config = dict(
    num_hidden_layers=8,
    hidden_size=384,
    num_attention_heads=3,
    num_key_value_heads=3,
    head_dim=128,
    intermediate_size=1536,
    vocab_size=12965,
    hidden_act='relu',
    norm='rmsnorm',
    norm_place='pre',
    norm_eps=1e-05,
    positions='learned',
    qk_norm=False,
    attn_scale=0.0884,
    bias='all',
    tie_word_embeddings=True,
    parallel_block=False,
    extras=['capped logits'],
    init='normal',
    init_std_qkv=0.0219,
    init_std_o=0.00546,
    init_std_up=0.0219,
    init_std_down=0.00546,
    optimizer='muon_variant',
    learning_rate=0.00245,
    lr_mult_down=0.7,
    beta1=0.93,
    lr_head=0.0129,
    max_grad_norm=0.5,
    warmup_steps=200,
    schedule='wsd',
    decay_fraction=0.582,
    decay_shape='linear',
    final_lr_fraction=0.0,
    batch_tokens=131072,
    max_seq_len=512,
    doc_mask=True,
    train_tokens=457200000,
    max_steps=3489,
    dataset='wikipedia_en',
)
MLP neurons of a small language model. Each row is named by its layer, matrix (up: input weights; down: output weights) and neuron, and shows model dimensions 96-287. Each number is 500 + 25 x the weight over its row's rms, rounded and kept within 0 to 999. Numbers have three digits each.
After each neuron's rows, "fires on" lists the tokens most often at its 100 highest values on Wikipedia text that the model never trained on.

L2.up865:504479465525513494516493510523489485478445534506489526499468464568476486454470450511500467524541448478532511524522533499493517503544470486504499502487509492549516506441480512478446484495501516487510529473488528485502525526532491513493523505500499522453521483449528530514487498483525461534497508467534527538471527467459505509534512497490512529516572524509495499460508532503506539512531477514493491472470503484477479482461505460507491460484473470510555476482447502529469469535493506435489497476502455511534529480503483486520539523486504499482493468516510486481526520488492537489
L2.down865:503508515510503447501527503481515529524512520486523477495503540518502471551510534487452520483509500550514492498477484527474453546493495511486497508505513538487512472533471494505527477536472478465534502512520502495487480540528484504500501510458509494509513488514501491500478488513556469460492502515462464475500512558499451533507486521494545523471478486511531503477525491482481501504515495475545500507535477496482520495519526565478489504511463505495484513547526480444504507494464520550471522473522526508492493505477535520499490457504496485519539516517482490514488463501536495495
fires on: " to", " |", " place", " medal", ":"

L2.up705:508477470526471528469539495524500457503479522504533524515483502504507530505500494519519512513527508495505471466493503466543477527515489504494450485500549491515509477504517462544483439547474490538503461554501471491493519483475522490489522520500483506518521514471465490492490522504497509465534507525475521463464506518516496481511423519476497544553513463484511498475569471499473502499453540485514504489548495458507501493483462518505480475519506559514542490489491537512543506493496477524461481462516499481464489513464428498474517503487499519488480496584523499511469491490502500514
L2.down705:487480521503502506537521513551480481470524525491499460479503501495464529461475550466478471502489492449483508516505532494486489491524527488533492485490524530542466476508483509523528501458511501481517505501521490523511524477514503510500523469499548462507485570525505511511476463478486515482529523490528534502517476435449495540508500498525490500489468536521507512499474527553493531546490508491460504501565516515499508502486484527492491464503518514459514501490510461524499468513485494516504529452502502518515526530510503519493506457515501468448483465464499500465534487520475489512
fires on: " as", " by", " was", " at", " Ferr", " his"

L2.up241:540490513537497580476540475481496448528481520517508496502475459510501477464491486475464485510500492534499488447514525510525523506523565474499498485494427478530511510487514491476475490516531513479490507488527520499532526506514505494499496511531505479491511505492483489513496490479508523512504527496488514533523478486509483521474478481480516511466499499518496508472519521484502505504530512511447444506503503481514495481486514500470497511483510452484548515512486552500490552524532476506487536490463509553469494488519480493550474530496474502512457576505497478542528491474507548516
L2.down241:478462483492491475492528512504460483447513485496515501499517564510527508532487522517514528460551504492548544515477476512458479525519448483501513540522542533454504476535506542490522472488487540522481530508501531525481480487504493536485516537483501517476508488510515524483466525528534487484525500484469500472514528492504500496529513508525500495478483481524510471517491470487531469520494452463474543484502485511450538505522453507506509488582505550475467476527495519455453483492501478514509453493532536484543472477471580504476522498475554520489513496488509529504529489527495478478
fires on: ",", " However", "199"

L2.up494:494495493472527492487539575509492483554507503504468493499467492478528515529479456490502518490502467530470478504488472478459492523513490546501489471474476512527535474529535488476465468520458488481537495516494501516512518506469521540499509502506528511516499493491460454464503518470527520489456504534516492562553526475486513484511438505511472527473520543469470537501532476509457512450535496475504475500503498527472534445505469518510487531523512528478497515492521485485518503491513492510476515484463481488434450467533494510541506509462496519472520461537431485518455479447501502487
L2.down494:511467440524499442481506507505472506500508470529485476474479509496485536456491561479487489501489474455472500480486508485480516514512442525488482524525515497510524488464466461511497503511507529511510516528460478529462511490476507511462495517473514462505509529518467476523476522458522532541552500496518537483506502491484479439553485514508491502502486493488547495509499564507468526490532537525524535499501500517487483517482517485499498467501508485432464520529507571504517469481497516482534508499526513518519484467498500461508487470506506468480548489523474498482537441535483485492
fires on: " by", " at", " At", " from", " under"

L2.up880:501495537487489526479483474482493488497498486502453501509454511493512469514529502500554495498513513487508478496491494501480493514492533500444531464473494488484497495494510485546522468586486495538501521517459498512560511499506490480524511477512489499460532524516537480510466527466519521519468459497499541500490462505504516518515455480527506551498530534514518497503465530504476503473514532460527521513504501489499488434471499537475502464495501555468525542481442481495473510505513474494474489459485492539487475560546517537526481520499507480482517514461506480458473519481527452510
L2.down880:527479519528513550478530516469490482519523513486500492547539509489518474479514487464474530471450466481511513446491468514499452512502518499497525445461537486522464496478528456541563476542529476500500496492463482512510495490530546517474548497453559481504534520526547526520452472504509511484496521528526525502516514476508482524482457527505491532493516511479503444525517500516477535488476491469492540488507509500467487513534477454518531510483479521519487497498509542467505488509499499467491529475526517512524425563522462504489507455552536496442541470498490497519495488527444505482
fires on: " at", " At", " was", " reached", " opened", " released"

L2.up70:471506461547529480448463480497522505505513487501523469508500529528480465482491494464527487532474484490483492488473467498523536498471522533498498487482504469558461523429506521514499529524518495527530496563532501499467472505485487483488512453512519520511509508559476512445471537513462526504514504480513505470501474499520488539479502521494501540488488525513470476513503516453518536487455464531471458542475480503486509465526481513504458484506487470519455502491502489552529497514520513477484512516472442500512480502505465487456499517473514470502508521509579522545507484503518474505
L2.down70:480480486492519485504463537517514480549417517545522497535473474517504504509508517532463501487489511509504480547521549491478552515485482485535505441534491491457503559522506482461499447503526490496476506521499489480520517489536456440488529503532525474524524465529486476507499456506517523510522527507506516558508571518532521502506496524458525487501531507474499496494513513496524518522494535487480443452506480522490533498526545507471544479493501513483486506499489498476502507468515492485555524491501504534499506469521478472474489477542494537490520483509437497505538498465494483514
fires on: " and", ",", " (", " or"

L2.up979:479488465496472489509498516530500551488495513509493508505508515494524474525468515500504504520465533490530468508480460523523547545523493507481508507474499495512504569478538465554498520514506544479456470473518518458502454554508470549501500476490471530462474493512495471485506496487482473478417512477472471470527536505518537533515490520508541498527494488496471420453504511481490467502538516519541539502445493484441513490505474504509484518562514501522520497503479490499479506481461503509495493507497492516495437523495520499459514497524452501501519501468511527508526483532502506493
L2.down979:487491537514502582532495514504520539484462535486493532483559483478505524514536550498478471503504454485556517516491487524495483516528497556498506475526510554493480522516515490515478457505484508544477489503505521526468500476512506540488538476481471546473536488491503508518505502491537510525515534502524488474510526476503517505490562510518536486511460491516486503485488504525483481496543489518484545480467516494477480509497523488483523512498495467524529526556525537537507565523492480516504501457505473555518514464517519519530497513545488450472500498545513502513467525490511510521
fires on: " f", " C", " O", " E", " F"

L2.up968:501528530539502482493493486514452504591539518497524507516488481513478456503485488491508448465536491524550441489528469509534508494472425485517487494510485545527501463516528473493503509496508471483493509534534509460508494502475494479501511504518500527515482471481504518531479471506504507516482481494485544517507525492485511473511546462548554518494486466535460544522503451563476507475526459503536508472517538532469499506492497514467477508501478478534513511496529530498518513544461466559495507500468514520499510484506551533517517524497510490491485500470481527484523550542472526487
L2.down968:518445496540492496516533462454491509472504497503503534481554474495544490462482442512485531523497482494467513521533534470440519467483512489496514493468489495449489550538502534517515526485483492508511476482502526493513524455458510491490498507490530484513471539522499439479489471507477521471507545495510506455507495499503480537502477519451497470524502502449482501478541566478495513521475511469477497479493455457525520503501492494509468473477549508486546523499500483557471595439530494483488504517487480476488516492493498520469488523478517488518503539466497495467475445500454502484
fires on: ":", "-", " \"", ")", " Are", "}"

L2.up1219:521495507514488551482483525523479516507518556477504497471491439482555464475489487516460501509532488540530501527542490506500456501515480492498521485515502506529513509452492441424466499471504478538527516481532497507513475506501528473515489509461521503489532507448480485583502523494501542486505523522464481468518519493497492520483535476500476493505506482461447499526509496497457490529456486527544527491501492486481527498467529486492504492513507534552479536508534475506503475523515472471484487508497506498458468457547501498481495533532499502486494498491459495485551508497436501515
L2.down1219:480512515522476522512518450546508489471450484477539497504537454497499489545506487488510514478516546411528490524496502503501529527473513504484506499505495545536505555498503499468545517518511451479538486482552493500489503518546536477465500500484510525462518526515518524537481534500483463504471505507507553524541503532500504492478482486498508476496509480499545500509539502472487476519533485504461499499496498490486484517530455470462538453481527468536484477546545507533475470454458479509521500504484513508561512510505474486488506517477457519504497514485521550507498538472504479457
fires on: " that", " all", " if", ",", " least"

L2.up657:473548489455550520503515529503490466533475491479522514510525550491480503498466549476476454486506495518504500548499523530463481507496445511505499495487515499465511504493468479501459545507528513477479544511499507529503497520504481493505507483531499505499523519487456493490543485489441485533505513508459497549515501450518504526495468525536469525477507484515471498491509461489465535488469490495519482502475497541510511516514546505496457498440529529440444523504522525527495511506491509506481507478517508496502545520484538547516487471506482528435521492506510528512486460515497514471
L2.down657:533517507537512464502522520535512528510476541511462471465514493496468475497503527517463534495523494530553487509467483508558519453465523504525483549482512490520493494511489497466527516521498474485483486497474481527488542517494467538507530480460492464494518479493503525515484495469521479520460497506530541490514519523522564491510522515488568454477470482534503494502472508481486471485541498490459520471451451495482503491534490531540489520453476471510511517476476500526522455458504497515509524553467505478478494481521486496494534473486517466550496571464495517506528516479481557523
fires on: " to", "ap", "p", "om", "ip", "or"

L2.up613:476535534458483502540463503519461500516485471475473488502547515502495554500508488471525520545501536501497545503475526506490461494505545550490523545531482495554524515529449546462489521504495485526494489461500485504551540472492457545518481498494518532484514489490537490506493497537520529481492515526509523489445487523497541475470515457483495489524506503489489427521503510487523511479497484533518493504497503473489485489516482450521527475482473498498522505474456507540492473470507533486531488466520441468477513480506482492509477523528463492488476529495482499467528495487538549494
L2.down613:538494480489508513459475471492510525494540535489493508493516517499494476464503526506472492493534508489476465494530526502527498506487489499510519514515469517509491479497469486513512513529491466443471473540465478472491482509489474520529506469506509478511511497453490522525448467459473457535498534486552512466511544462475460478498523508488480483450465479504512478476524491522473481506529465475485474522500489519519472474546546510503454500512493553494460478464546517460539489511517527534506498516459506511469485512478520506538498513520512480511489496532495507490527496526502453519
fires on: "-", "3", "0", "4", " a", "6"

L2.up1134:457473525468507467439513502503474498498520534494542450553499498501507502478483530495510499532457500516499494507530526512492524536522528466518499484506518541538543468519517544508501483478431525506459532500532515480483547552506495532542493515486497496519496512483527548524504484497492487464470482496480495521452504497526468556523500486515502503506563543474526548507503460524477514492518523517430505502496486488499503509499469491481496500492497515480532506486470523518514513535463466479542510490493434506483495522525536532533486529526479459487477469541509512500470516494490468518
L2.down1134:529509526500523525516508454488519532486518550478476529499498491503425490486481451489516468513485528518510485546457539505515475481504509480517480516476478512524520502490485518468511515450516486522532456521484550536472507490517512496487561482487507445521476488501505504488521477529503508482472485481529511503499481507525494524514516500473561507536495494472471530505468524486517496529483503516451531467477531515479483492487509467500457530513529510509490481532547501496535533476498520512555516490467513513490548513462508470511506506501524524546527515413521474527494476506545542501
fires on: " L", " \"", " G", "\"", ")", "i"

L2.up696:549516489531498488474482481505488468490530490513522526522501475521510516475497546478500467504491508455545511510537455521518484492497461484501513508481483496519532512513463486524485470508495552492460509528531544482516521498508497473528533521514514533489538525481491489476481522515493493510426541465526453538490472426474502494490512474511540524498506451489483537474514489485506498540487469504504486450493520502487512538493452476519464495508506490444513484510493522534496490530550485502489455477503504474480497519521479493482502484531497536490528465485503498509482532515507503534
L2.down696:458534505518508511484543478455442481500532518476463497471503507524480462510474484523477528489521437538479531513490490506491547508530507479503494516546487485517463490494487459455519503502494494488484517460453458495461474483515517498491481546483522475496479468482505497541479488477510511438533470518491500465517533525507519528500495517494492510490540538532460504535504459515509480473504512466478496510441506489459477488478520521487538487528531462529489517488477503485494479491509519450515495492515457505526465505459513530503557518457531501477471510521504511477505510495515501478
fires on: " |", " ", ":", "-up"

L2.up208:510478486511514534505467518467495455540532503498464500527450554507510482535484471485472498499501494562487501488480499542484513489497544499530500489505501461491478510500499449461526461470549496470507515527517560513505481506495478508499512493504509527516451486477530488480438501478515505503548528503516485532522483519522509541492511550477440465521487453496497504477544468496503480485485473514489445478465506538521524471487504485481492497453552499414548544521521535482520495522501505496514516523528545497489516474493511519508510507537494522541468486525506493506535489537497567527
L2.down208:461493468466484508472479493455466526451505506474525499483518452466461517498518503481491478513522514461522509536488502457512473513498463470446510478471509520511489496470517503498443506473466500539505500515502481516504486423480472492490487497490475501489525537521441511548494515532472515460512505512483525480497505507452537491473481467480497481471492483466487482521456485510524524520495538486492536487514488490478470506511543513524511506484512460494450508481496514532485491488465529460490470499486496459483509542505465513456484449456501493511543515544498502511491482468513532499
fires on: ",", " February", "194", " Japan", "st", "178"

L2.up58:519504529492515514538476513493478432516499530482494496444515509528518467498505469475536487480507472523493406498527455499526504488453500489528563523536494524499491471500498506501483528515512489519510513521508513472519495457434464542514445541508479499493482464471540522518493506510487460470563518535491509483453505544501489509523512510471521482525514544473493504542489501500455506497513540506563535497439519525498540477515524524523495528521454490496489474479466495486453476516553520509481508533514503509466523514473532473502464491526508475516458497466484503538487506456419462514
L2.down58:454547486523522502515510507501484470481507477502515476495501495522475505493478499508497521499515488460509511492553428497549497532502504487481501516479479475496480555478477509509508483489470504497496491427477488488502486528521476537492495503489521450524503524478437526494514477491514447553449468482508527479507504447474515518488485499519509469475493477505475488484512517512536510510524428523483463530500489464449515525492499486515479454549495502531475480506512499473462492486467473511536512527461496472528538495487482512523470514509489487544516493486504509480501481460542532472
fires on: ",", " that", " each", " years", " one", "'s"

L2.up1096:553463510515493524490515537492470528516495445484481469546500474474499476512520539495522527512554509531507527507527526489496460480480488528478506519523502485446496483538508493473450516484518543522503479494513499518513462525555450503477489499473496492535481476515512504526510524582515502500463484512492518499511451504511501487526486467434479503468507481468492529506518483503507496517481464519503496487516479525473572515478489494497500511472495479477489476516530504540532455500509511460516482515497465497496510496501495552454510486481485519466483521485512487495550513532503502496
L2.down1096:502482483480495521528529454483476460529483547510498500486480515529489508516498448489471497535479495484504475454513504498501508491578533515498496514496500506527492515448514518508518446519485508526538517494534525532477508510488530472488519481535514544485505544518468480490486506409505501522494508497507512498456505505470524512518470503481492547516528503501506517485489476506558542473504539517507507542516519460549499476518536484504462498493522471536518503500499513479458518514507464549515482513531530503501518527495500466523480505496501500509547468516511463531497514468492485507
fires on: ".", "\"", ",", ";", " |", ")"

L2.up1135:498525530505515518508469499461503473532505532505511528479432487518485531540492496485500518482512465511478498497481497498513506506473492517511489506532491522525594457499556538508524514503461491544537521515489496570513494465486454488518523511504521529523513500509534511531484520476511489502541480505511502527484524478500506513498518516529518524462521512503492486474495507505487479497508527534492479504485511492489495459545508522476476504494485505491492537541511504504493498455474486546432481492534471479535495523506546508524512488430510501427464500498523482477501448500489501509
L2.down1135:514507518493533530484499493442537508475544531504480536493499537504541496454493539513540517526477483511497471504527486507494476504513546476440532501464471500498500468514526514522521493516529508539504502490451490474470509461522502516511471481510479493464515507538464475518503482515519491463505466537472460468472521500510520494539450548492479514522468579451453522456498488510512482487487520549493497482524491468510491524441466491498531483503509524524455475477493462507488506474482483511467540545491493511487487553526495484427479487513501512496540481517516502520465486475497501512
fires on: " to", " or", "ly", " in", " as", " and"

L2.up1517:517471542502498502500436516483515490526506502483551520514526488531529475472520479448523502521547499514488515515516524511499507527482518516490524484518527459493485537505472499512465555497520489532511482532505492523479520473540516488520501509529463509524498543467510498531481509536488488438518475543519496495470470519485500545524497500547477510500482489463499521514497502495524499517512527477495506486529475493498496517501488477483475492489550524501516534491506522524504483484462468512490489490493445487508463522451504480480496457499542532455506543480510509514541524510463494535
L2.down1517:524503449508474485523546529495497507460525495550484486486505523501495513528505458508530513502527457504486510537501477466550495479500494490503497507521514487473501443500534512459489453481506509479533514465515519487501445482511475497478520477499513514490494487524532539524419512460521466488492511500509503487505514509456532520490496503480480518494471513441521476500520508491464494485500522481532500525503511471489522507544485442545494499539481451548548498503478496508522511511478506502474498508442506530514558460504513476488514478480473488474503502475480489469455530481502470496
fires on: ")", ".", "\"", " that", " which", ","

L2.up189:481503521497511528504537494540556481490481460468518466477484519503501505525485507478475513485526479498479513483467488518516500516446516510556527522487479513481533554522513520565511520490494458456482524509532468511432505494490476498486494422497478540500549511519495478504477502482478481490500496525503473528518544485469528498509532483519508485510524494529509484509536500470440544488510564475495492518488451519513496544520539473494468514531484538496468499497505496479524484506448496531492488502534523514455476512470507515485502531499507512448461539475518522514476477515559515489
L2.down189:525527518479475501490484546507485504533518526515455496491523469523516513490499518540498523462516550493557481513537456493506528499505539477515484504511480485503502492498541476508444541478507475548536467430507530505500540506480470504481512531489525496503493482503455460498553484479505544476526474488541461494471491507529521537494509496496492484538546524523486507482500522509484465469542459491502527487492545450464479498495487510525474521474545513502505491493446512519513469508514504505546494518479500465513550502482496499493498527511491533487560504487532502501492500486473519513
fires on: " to", "r", "."

L2.up1075:514548473480525457511520488403518473527543520501520495539516480534504503505480515546475433502447486501558498486471549477504500502494472514494492489465456493512557500477518500524474488530510502475508462511490521502483502464493513549508479523511506533514528479494489488513520502466499482498482508504519478476514506448511492495554501505496532486493534508511497479486487509481460528437486521479506498508517490544518519468496534519476504475471453539479480524487481467480472477514477510534448482544514484465497528524471519513526495555519510513508476484498549480502484534476495541497
L2.down1075:472482478525506487491520496517484476502542543433451520520470496459517530495443499569502515500494544456545475529492478545527489500460506476497577466542474504549498489487470478488476480467545463531520475473516548490461486495522461513468492465506477525509481509527484487482505520501540516500525484510496489509503484464484523490529513492527503430517509498527461535488549520487492479498479477579512534525507491482509502472508470520521490479475507504535519505514543534487503485473529513547512554503499516476499516493496493523517440527517495464514527511517503502469496512483475462502
fires on: "a", "in", " in", " to", "il", "on"

L2.up686:477530496478480499503487508499485507505478520516509525457526504525486491527526477464532462533511492481499479513447512531492503503485483485540514525529507524501524512515518508511473510531541501477507491491478518493464494486502532490500530469480486488498500512482491518534497494522491504510500474498534443460559472488457464508529517539500478456497501487497507514518492508524442464508508484504499507479495480527476528476458490485533513460523502534494462524517550468491483527518485548518516494468519513553563508433464556490542521492530523486495490461488501554473488513535521498504
L2.down686:529498487534487524472552532522506483443501494493511494518502530500522535513505470493486499529500507481474513498505448484468547508510480494519487479482448513506546517527481495487514545454480543517519516488467514495564477493509508521489494483482470528467493467495504532495512470502528497519501511469507533497523496457501481473480498471508515520529481500473517460497555440472507488519518544478491481515495515502527532443477431520466518545506488531498524488490471475521497484421484493492516481488498529457502472537510505483513498500490520495482495468512455510511516475447494494517
fires on: "s", "-s", "ers", " s", "ors"

L2.up681:520494481481503479484520493445515464532492548480508537508496541491471472498492489493487507469494496486483507501517498508538498502550482535548529502475462503515467562508518527487516502496500499493540541488502501524459517514533484503561475485483517492518506484504491483526506494457434476527500467474472503442497504501478514506482526499476491574468478553475495431482535482514487468502514478470504471463481495524463493489539486554508473491537482508506489476471542484514497476483479529510495481470485498450557504574490492488485496500493503499528486506482522516469545456511524477544
L2.down681:525505501498523509518457506522549507509478523532510536505506490512536548442514543503551530513509496492503490513528476522518525520504508476513509506517528514508500488526528493426500483480500489508497471523494483471525528486508498488498481492461523534517472573497482560492498486533530498535523456499514523512472553503501486487499538515472531490506470483523524467507465527486510476534522480490486493503505513477519499466496533504493469503449524529502517562492478525496533500479527507485543524513445517504514486476534494469603505477494470508501508510481465443548481546524511521499
fires on: "-", "-f", " O"

L2.up467:515510490463520513551533507453522486491498510521491516492458474483528488503509496535529498518516478517497531471525521513510509488509517508555532499532510479522482467512505487524486516518502482518487529488515539524538531493521459477505515510538505482497504487477474470482512461500542473528491522485491519514497462474524487463499503481477466520472512488491484516509480523470472502478491492501464464473517515494483505483499520516530511510513520501441489555502504521469510514470579515536460513489468515536493531448528495480503455528496511508488470502524505476491500504519505479546
L2.down467:492543508518499517489498456476493478493532484512557531489526497527473458478496501487462465486444492528497470513539485508452486520528491523539495535488520492498482504522466536497428454510446486467567551509524471520498539504523493457554514511486464494552493443464462470512521498483487537457481494512527492567465497508499491514468517484520542465540517489493461457535495504483484493541467507517525493524548548478476498522535507523528493515526506520476509496498474506500532487516522501468476471504503510501483502476486501504468501417522482482490490528522520531475502504505499495502
fires on: " As", ",", "-", "As", "7", " also"

L2.up1142:508479458541546520520538516505501478510464494528547505543476444515498504488548567484469504484506498517522521503518526492503489517476461498487512519523493483491493476498527521548553484523502537509520461493492498514498474496475485500529496448507556548517464471453503488500477493533472517534458493460498501533499474507484555539482441452504479495536482479473500494477486476475486561518526499508521484485478481519501553498489472485476515523496527443510460506446559481484522518516500496491514512485511513502494538476503515509471468475504520512477501485486501536457513482501488484526
L2.down1142:443501521490464473479502498495460521464500539537457472543501490526539541529484483506551483491472521498545536522475475511531523455484461516497518464517476525492453504510497500507494462500482508488516500502515499475454506487519514505502501522485530507422545503540468564496516519505530514505534528480500489449511505500476506478513540513498503513487508525477527527493519544565501515468508518532446484509488503511488494494537509517521508472476483502537533516498513475504485507501507508501508480472477484459458498511482496503526517466488494489521475493472511492518465489466480491518
fires on: " a", " |", " and", ",", " were", ":"

L2.up96:524467477553527535488535508511469500546491513529496494484526453482476482516517461484457512512543517546495518518485522553477488465465548504513536516507501518504480494513473496473497511468504510510442472466532495516475545538453503496473465475566486509485543472475507480474505541463493498471461434508500467490482505497493503526482470555470502498464524542520503544468488471505488497496483508505534508495508518524549505480465474466467503512495486555511497513478499531520514515521503512533531501522461482516487557491516516538505558493509436493472509482504478513517511504432506489504
L2.down96:476492530423463438491520468485495452464470472462475467485464526481455534519494531511547495521481480502532498517480509486518487501509453519530500495533469528470542489493494471496507498535497520470542445509479492498484475494517543526495478488493528521494494513504541484503488508454552487486520493473490552493486513501502489452472511484545494508513509488517496468508500526491522515502524488467482512522473483538465486541526537499511511514485465479523496487505485477481481474520527477511568442471499515505548508527500504520504525500546502517512530507505510527520518487520534527540
fires on: ",", " most", "=", "-", " following", ";"

L2.up314:482497463489506481510534497482455512520475507500493497487527483521496504488517493505491491534470495507463512459496470477519508469435527520523507499489483490499488505486469482465519508495459516503509465468532519466513515480492521532530471500465535528535528515490527501497534484495493529524495470513464517512480459501531555469523442498471530485485551556486473468526494547523490446494460537530507499460522468481509506486509483491526552501503487476553483464512499456518479473490509524494502500509526479508473517515535448465469525527487512503510462526522497475479535475488478490471
L2.down314:526536504482525495496470531495498540473521459526502525483508546488535508520495515515490495467499471496478520530566479503490507520502492484458492541493553531513519467505457541511469507514486493475496539514506505510496492503533492535525472488466456530477481492468467554465501488502508504521506505501484533479513549502531496564483537492461515471513469485486521485505473479474458445486505465512513529532507498490484504498506537494527440491503489533513496497492531521513500546488475506486507555524468550479506491477463531563516471467515491484521464488534470514549464518505494519516
fires on: "-"

L2.up97:506500480544541472506501513489495483526480491483511505509517534497453479534464514559530536488475537466513477457543478551532504501472524495486499497547488418549512475461516518516462504521498482516455502479486481519464521485531441474503489508505503484526485488464475471500472528487500510510480496503523494485486516515525493494486515486533525530496465473494517522536516571509522516517511509512499564459501540480479525484535521470459496518511470477532456497487508514499506444494489476495492529491500483529477448478475490463516483483521489491505513513524526466507490495505499526547
L2.down97:481512480513500522487488449475557523503513490543457535499531492521494473490478510473511502504497498518517503478490478481457487492512496501486458489498465526508481527509509466502564487473506464440526479494475493473552512486515480476467493493483515471505497498500492521482531500524460509531519503499529489505500536455511553543516457508493481508468505568535470504477493489523531520461498496496485425507450506506452510496508524518517510540458488510478481466519482478520496524501545477505517474530512452450486515553479506456507479532520481474503441499460508498502481482553460492523
fires on: " and", ",", "}", ")"

L2.up626:487508531466488503499469506488499492501513510481481476503495490497539499503491473487457521504546483509542487480500528517478538503543482535553475490488491486482484566513533510514502527489529467493519512484501553478523486511473492515495496491527509514475525493519501465479535535420519498502491498502504470517529501499479561508494517482479484458496555506453476526483509440519519547493533489490486505531496504453477465486514499492519483527478527505494524524495504520543494441486516493506529499492536577492558514492489499519507504494424537515437512518529504475497474480515481469494
L2.down626:477465503524516498479508480482478482480505488479477498496518501454469502492556517512512455524509513552518486495456492515547489507484499479474564493475511501470524459510490478489522531509529536512484499474525491500465514490485482507473464471484493457483544486502477455516459475507527492487516477515475505528456532528496518496470503488493547497533479506520520512476516530466501500530516512524523531478506488498474482496489503498507495462478507512484497513491517513477482472516463474513448518492464517493470503439541507473490498484543489457481519484581477499474469478504496509500
fires on: " in", " to", " just", "201", " with", "Un"

L2.up594:513522556554551532495520552488500514495538499467477482483530505498498472481559512496482458489555487544491526491461517495502535510476448502530492558500503471485501480514500502499531463494489501502507473476539481458501523544467472485534473545510497451517479515506505525503503519486502520514474526486539492513525473504525497498471511480476523492509506474519491501511552498492498532476517512510497469516476494502515504493478508536487490515503508489471500476454508499519480477489521537501491469478491459522485506502483495509500485525454515492472453504507504492539497495487489518489
L2.down594:536485471465516502498496479525510492553505526470499490535536516509500508551457480493480488516497509522554514515506510521508466497511513517484512488479478493457530527531477494559493501510520517527482499479446522535481505503535516497515558473510486529472502491488477495442505475504501476480479482528505509460502525475511488501524526492549495547514554516517498511464493511481516463542483510525518550493511506498505466536494491511486527519520433509486487501521522527438489518500496496518514464454507519497523469495481476533500502526510521502511530489491472455433503510524502458490
fires on: " is", " |", ")", " later", "%", " not"

L2.up146:501486451563517449498485476482508468506468521471493489514518551480520510495476511495500492486455509533484500506523459528509458502524475526501511524531489536526508487516549493510533533500471457508526488472497520510503488500496458508550490499501501500488506516439505496452518529529462472509505511527512525502439472503507506501422457498512519498522476525483505492521507465547506495504504525515514529531466463513498514531500480502511491511477489475537535485491525457541534504482482529475509527516502475467506495468531522537522490463481469500492473468489479484500519473502503481479
L2.down146:498556475523506506488493511547507534479495501515531574498505545528535532485524515511504500508534505465487539498484523448514518499500511488482489520485473481475512498517442501468475516513527467532479487516464531476542524460453477498479506532486504502490524486540516479527515473538468530536469507493490524508522514520514531521507476475498508500530462532540485487502502509513495489499522481528537468492506502483472541549525521505500480471475502523510472468510468486490499502443481488507527470479517532474505534501509448483555473456505491560524473478514485491528524479461515519490
fires on: "-"

L2.up830:521546505492530492498474493460476486493505479500517494523506483490491518476513523451467508456525543525489503494456513495499442497540492471453467502522494490493501479537505504464484512485484508486445476473511539504544521538521462542510508518525505499496549476495516484483479474500462475512508515519494471544521470478528542507495476539492501560502470540501497497511519519514507476472477517484530487458529463524492506519444468478530489500495493449495453471482491455487547505491504471445491517526505468453488531502528520509450485501507503472507520498456469488479517463488496545504
L2.down830:546495523504458488472547498528501523486509527472463439488496498491516503555492494517495506486466525504507502520481476549501507529504485554546523550463493510527502529486484496507484519483477477474540545486489516528509509485481538479461473535463466526538495503496477508523516462521519468489487519471492562482509531505495509507508515494509496507535511487481514517457521440535517466529464514520496510501505502502505507501540515514505451498471519516528502500530486485480430490460495507552557487537480494529485510519487479496502491476519498450494457452499474522499496510479520478473
fires on: " is", " was", ":", " are", " a", "-"

L2.up455:496509511510503565457504527465452490482512435498504497550512536477483523479507499524501487515506468574462440465500512530491527496538455510545522506523492542527489563530527506512473508537513512520491494508483501490513502513469495512488465455523473508475469484496516491512528492529483488514515474486531483514539500440530477508482496473497496481443476481450506487484490501484493493466502445548473508472499463532504535526513509456482505490504518532501468473479490497533483488513512475519502491482501461521501498507516501489514495531495474516452482488536493508470546463528469499477
L2.down455:510480520546498548532525513481570521512477519527543473525505511508510515549539479511478502498477536488545479471478409435513490503529541495491508485447490461524473444477503483501528528512480490472494498528536501491457499492530484465528557482456493541523524473503494515508488515483507487486501488460472464509484497500508537531477519496539546494539472506488495456562483517509485481461484488486489504488511491523537518517505496555541507484470473463503490542506487517503514509496465495542494489515489471502506522531487544499518492466490492466477484488501513510518519555508524499506
fires on: "s", "ers", " to", "ans", "'s"